Weights of a small GPT-style language model, trained from scratch on English Wikipedia.
Size: 10 layers, width 192, MLP 768 GELU, vocabulary 8192.
Training: a variant of Adam for these matrices, 422M tokens, 6434 steps.
MLP neurons of a small language model. Each row is named by its layer, matrix (up: input weights) and neuron, and shows model dimensions 80-143. Each number is 128 + 32 x the weight over its row's rms, rounded and kept within 0 to 255.
After each neuron's rows, "fires on" lists the tokens most often at its 100 highest values on Wikipedia text that the model never trained on.

L7.up296 [150 129 159 152 157 106  43 107 156  83 120 175 114 114 120 122 127 111 187 132  51 132 119 181 122 133  97 166 106 108  62 113 155 124 155 111 155 218  90 144 159 126 124 147 115 160 100 136 122 113  81  80 161 104 115 164  96 129 113 145 129 107  90 121]
fires on: " in", " Best", " of", " for", " on", "."

L3.up482 [176 111 136 161 144  97 111 139 140  74 121 182 124 146 154 126 181 129 203 134 110 132 130 107 107 171  59 143 150 125 178 148 159  80 165 113 116 143 108 151 186 101 136 164 115 100  66  59 172 117 147  87 112  79 102 104  99 104 134 116 136 161 118 120]
fires on: "."

L3.up345 [134 126 134  82 160 103 117 126  86 131  94 179  86 154 129 113 111 158 138  92 115 111 149  70 139 100  94 146 137 183 218  51 134 129 119 176 137  82 123 140  91 102 144 118 112 164 123 100 122  96 124 123 134 130 141 156 112 129 154  73 154 172 152 102]
fires on: ":", " in", " °"

L3.up170 [108  64 156  71  95 130 106  49 106 152 157 136 108 100 134 143 158  90 145 127  88 113 161  62 157  94 164 103 136 130  99 165 152 109 152  96  74  88 186 111 133 160 127 120 155 135  95 155 128 141 168 131 130 173 141 122 156 166 111 184  96  65 152 129]
fires on: "\n", " |", " fight", " game", " season", "season"

L3.up495 [ 72 111 142 126 141  89  92 134 137 132 130 154 151 133 173 118 156 129 126 109  83 137 114 103  61 169 114 111 114 144 145 133 151 106 110 164  89 122  98 126 172 107 170 145 157 146 150 110 112 135 148 120  40 125 139  86 144 118 182 178 112 184 135 144]
fires on: ".", " more", " of", " It", " Live"

L3.up657 [196 118 128 106  92 114 169  90  39  98 124 145 151 122 193  84 184 134 118 104 132 145 127 103  95 135  95  83 191 130 203 117  91  56 113  97 105  98 111 155 225 124 135 118 102 135 130 138 199 123  95  95 117 103 136 143 159 135 175 106 143  96 145 109]
fires on: "'", " Society", " of", " Unit", "ies"

L2.up243 [184  86 128  66 113 139 134 133 151 116 113 172  66 138 104 141  79 111  94 129  72 186 137 126 197 113 138 122 123 139 136 130 101 157 134 145 117 126 204 136  89 152 163 113 115 107 118  49 124 162 163  85 100 122 126 174  86 124 123 109 128 164 173  77]
fires on: " as", ":", "m", " mm", "ops"

L2.up650 [109 162 195 155 188 143 111 134  93 156 142  70 173 200 164  94 211 103 132 192 103 144 139 182 100  83 111 107  84  90 103 118  50 132 138 101 134 131 129 134 146 106 127 156  94 125 182 108 176  89  92  84 117 106  93 110 137 145 105 152 118 169 137 119]
fires on: "=", ",", "y", "ni", " and", "ous"

L3.up554 [161 100 126 133 112 117 140 121 104 133 112  75  98 149 186 116 132  72 161  97 151 132 147  79 161 117 159 143 164 125 152  63 139 111 121 179 157 121  98 189 148 143 146 128 160 122 121  84 131  85  89 134  32 137 172 179 183 102  93 159 187 186 164 130]
fires on: " that", "on", "in", " (", " who"

L2.up297 [103  82 144 132 118 126 103 198 129  57 119 135 150 138 140 127  81  91 134 104 115 120 150 130 151 133 140 137 137  87 179 112 149  99  68 138 100 139  98 149 127  94 156 192 150 157  79 116 115 111 167  86  59  99  67 166 110 111 129 166 124 154 136 106]
fires on: ".", "ed"

L3.up627 [129  83 140 154  82 118 125  78 166 116 135 102 120 117 178 170 153 104 125 163  70  93 211 159 134 115 121 126 115 169 108 153 131 128 105  85  66 105 117  99 161 133 125 203 111 165 173  97 172 110 110 139 114 208 159  73  84  92 148 110 123 120 157 176]
fires on: " |", " Mat", " Mac", " there", " bra", " Aur"

L3.up635 [151 135 141 135 147 147 120 115  87  76 136 155 148 157 101 132 122 137  59 120 132 167 132 111 116 105  89 116  94  87 102 176 150 149 112 117  95 121 136  82 179 159 145 101 120  98 107 103 158 140 130 139 154 119 186  99 121 108 212 135 122  64 144  85]
fires on: "–", " which", "-", " September"

L7.up365 [167 110 131  95 121 115 116 110  99 116 151 124 131 231 118 146 126 166 118  91 138 135 135  61 114 110 120 102 103  87 172 117 160 121  99  56 134 155 127 130 129 160 112 130 155 145  79 159 125 145 113 119 133 133 134 148 103 169 123 127  98  97 138  63]
fires on: "–", " second", " in", "-", " fourth"

L2.up709 [121 116 144 155 107  91 129  60 117 138 168 136  95 172 104 118 182 147 130 121 157  51 159 162 150 101 101 125 118 128  84 106 129  79 115 112 147 136 133 162  97  80 166 150 181  98 128 102 128 188 149 102 104 153 138 145  66  80 104 157 130 187 121 127]
fires on: "s", " S", "d", "im", "k", "v"

L2.up350 [111 110 179 132  92  87 199  86 106 105 157 124 134 175  98 106  98 108 188 129 166 134 158 165 102 121 194 132  65 110 114 113 155 106 129 163  99 161 211  69 105 125 134 157 172 146 143 143 155  90 114  95 114 181 172 155  58  70 125  99 222 143  66 130]
fires on: " of", "ed", "led", ":", "ped"

L3.up424 [191 110 155 155 162 181 120 155 108  86 144 176 135 166  58 116 111 152 152  77 162 140 159 162 170  69  74 100 131 110 116  49 124 126 111  62 112 120 117 147 109 122 139 123  84 166  87 137 174 175 129 131 116 150 125 161 136  92 144  97 135 113 111  96]
fires on: ":", " of", "W", "wer", " °", " Kn"

L2.up223 [104 128 173 188 176 141 117  77 159 183 102  48 103 113 201 113 214 152 122  55 154 114 117 161 103 173 113 118 139  85 134 103  67 127 138 104 124 148 150  45 165 135 161 134 148 144 161 149 144 129  94 118 175 180 100 149 125 124  88 123 132  87 118 122]
fires on: "s", " written", "ix", ";", "me", " sequence"

L3.up540 [108  56 173 103  93  78 135 106 175 109 119 135 119  79 114 141 149  98 167 125  94 145 178 158 101  88 165 152  82 129  64 145 113 144 150  91 153 152 164 123 150 128 126 129 171 110 176 100  92 168 178  62 159 136 194 143  91 140 186 167 106 126 162 152]
fires on: " |", "|", "  ", " mm"

L7.up366 [138  68 137 108 128 136 192 110 133 118  49 126 151 103  88 176 171 117 161 145 130 119 166 148 152  81 170 147 145 115 122 118 164 131 120  91  93 165 167 121  81 184 104 135 163 170 152 132 134 140 124 148 145 122 167 105 108 119 150 133  99 116 138 141]
fires on: " |", " or", " –"

L7.up599 [ 61 132 143 166 114 117 114 132 164 154 130 142 145 134 215 188 122  77 125  96 102 135 129 112 124 110 125 126 136 160 143  51  82 104 124 124  95 172 154 140 193 175 144 155 126 185 161  77 154 124 115 133 121 165  95 197 183  84 142  82 141 132 149 116]
fires on: ",", " and", " human", " I", " bo"

L2.up191 [189 105 117 154 107 120  93 185 149  98 127 130 128 134 119  93 101 130 124 129 164  82 178  85 136  97 100 108 140 108 160 130 103 150 117 101 169  98 108 116 165  94 118 113 150  78 129 209  50 144 155 115 138 113 126 143 187 148 148 178 112 138 156  76]
fires on: "to", " area", "ame", " season", "gers", "ea"

L3.up531 [190  93 183 130 148  98  99  80 136 128 136 129 112 184  87 122 148 136 190 184 110 142 133 155  89 127 150  71  92 124 114 128 136 138  96 117 113 143 145 138 183 129 106 171 179 146 105  77 118  52 163  60  52  71 147 123  99 121 130 113 152 137 170  85]
fires on: " of", " per", " at"

L3.up705 [127 141 174 130 152  86  85  88  97  88 155 168 114 143 119 131  73 106 194 116 117 145 144 148 145 124 139 107 124 158 101 121 131 166 168  92 120 140 173 145 149 150  90 211 152 124 110 125 114  95 111  35 110 147 195 115  98 110  94 120  83 116  87  94]
fires on: ":", " for", " —"

L2.up468 [ 88 102 157 130 124 139 103 141 115 100 102 157 106 124 109  80 116 110 103  42 117 156 147 128 120 126 139 139  85 136 118 113  93 126 117  97  80 144 159  78  79 134 167 152 104  92 113 140 125  50 100  74 139 105 134 106 111 141 108 115  74 169 125 190]
fires on: "ud", " new", "uck", " dedicated", " longer", "ude"

L7.up245 [129  64 138 134 167 179 145 115  83  69 105  66 135 121 148 170 167 112 161 152 113 164 144 150 115 135 176 136 104 111  95 134  87  99 149 110 117 122 105 105 109 130 130 139 123 129 110 119 206  51  65 112  42 142 174 162  80 138 102 105 149 119 169 152]
fires on: ".", "="

L3.up760 [112 101 173 213 129 108 119 167 111 127 156 120 131 145 148 137 217 144 121 146 168 165 155 121 129  85 103 114 101 160 156 167 108 105 147  47 130 140  95 180 182 135 154 127 111 146  60 131 205 120 111 116 126 168 183  69 141 111 142 144 164 116 154  52]
fires on: " for", " dis", " of"

L7.up652 [107 123 160 103 134 174 153 148 147 139 107  76 144 151 174 128  91 150 163 113 122  91 132  82 162 118  82 101 136  51 145 123 116 182 104 134 135  79 148 125  88 118 152 126 175 169  64 108 148 117  93 104  70 130 154  99 108 129 133 100 154 142 125 120]
fires on: "=", " (", ".", " her", "on", " since"

L7.up123 [113 107  84 128 101 137 119 134 103  74 143 165 163 178  95 139  89  97 135 144 123 139 110  81 111 190 131  86 131  77 214 177 129 131 167  77 144  81 107 127 147 122 107 148 113 171 125 131 137 121 112  93 133 142  85 141 109 143 172 108 132 182 168 114]
fires on: ",", "–", "-"

L2.up222 [115  94 132 142 137  87 181 128 113 172 153 164 147 115 137 162 177  95 131 148 193 133 104 184 101 121 162 145 116  77  92  98 111 131 185  85 105 141 150 164 130 125  97 126 132 153 151 190 109  67  98  47 115 136 110  99 155 151 155 160 105 127 111  96]
fires on: " by", " stage", " classification", " season", "tt"

L2.up497 [151 115 103 130 136 130  82  92  96 126 110 135 189 140 129 111 141 102 156 121 163 190  81 127  86 126  81 132 167 115 104 158 120 149 151 155 107 116 155 110 162 149  51 105 109 139 143 101  49  99 138 166  91 152  69 149  67 138 143 205 122 122 144 175]
fires on: " unit", "ages", " success", " thr", "iller", " After"

L7.up346 [116 168 133  49 137 138 147 106 123  67 152 123 103  87 182 105 115  38 141 101  84 127 152  85  84 153 115  92 125 141  97 165 106 163 158 145 129 119 113 126 215  53 106 126  79 145 137 110 152  97 160 106 104 136  73  98 153 131 116 104 140 159 144 172]
fires on: "'", " fo", " p", " Hu"

L3.up172 [177 133 150 115  63 109  16 176 121 122 123 160  85 152 134 162 186 108 151 112 110 143 131 123 127  80 107  94  93  91  86 122 151 138 134 121 162 109 154 129 172  93 172 138 132 129 109 145 119 111  84  90 142 163 143 129 120  76 127 107 115 154 123 112]
fires on: " and", " (", " place", " of", " sp", " Br"

L7.up448 [178 165 151  81 181 107 114 121  84 119 132 159  91 196 102 152 101 124 119  74 177 179 145 137 138 153 168 146  97 136  84 159  74 156  83  79 136 179 113 107 132 138 144 126 110 164 126 108 165 133  59 129  63 102 147 136  82 132 108 112 141 147 132 148]
fires on: " of", " in", "=", ",", "|", " near"

L3.up476 [108  94 133  64 106 152 101  67  56 170  84 193 168  61  90 127 103 121 107 140 176 134 104  98 107 147 196 118  75 133 133 148  86  99 183 108 171 171 110 144 208 194 139 138 159 103 124  41 103 134 154 118 149  92 141 124  92 148 165 145  63 141 145 151]
fires on: ".", " so", " to", " title", "cal"

L3.up622 [147  80 100 161 129 127  93 152  82 123  26  83 117 118 153 101 155  99 142 139 172 171 136  93 105 105  98 136 140 116 179 113  76 127  73 120  83 150 133 133 138 121 161 182 123 116 144 102 152  99 129 115  67 190 154 108 100 102 110 163 139 111 171 102]
fires on: " played", " be", ".", " God", " lived", " represented"

L2.up70 [121 137 117 139 147  84  82 101 101 142 118 162  78 149 135 121 213 173 119 150 179  60 167 126 140 117 160  81 106 168 186 137 163 107 135 121  79 158 155 113 118  97  78 186 159 139 120 117 111 163  97 121 153 162 192 139 120 133  84 152 160 109  52 172]
fires on: "d", "s", "on", "ks", "ed", "tt"

L2.up417 [117 110 180 161 126 106 129 135 115 126 144 135  79  91 104 180 131 118 163 183 128 125 155 118  60 159 116 127 113  65 106 149 111 166 114 112 130 104 168 159 144 115 107 173 154 134 181  81 101  93 151  96  93 184 118 157 105  95 214 107  56 163  77 109]
fires on: " and", " were", " of"

L3.up734 [178  73 133 109 100  95 140 105 117  80 156 157  65 170  86 144 121 114 147 160  65 122 118 158  98 114  61  66 159 129  55  77 166 142 130  78  96 117 138  99 151 172 136 134 127 155 135 111 185 120 101 113 107 135  96 134  93 117 125 135 171 136  78 117]
fires on: " of", "W", " and", " Kaw"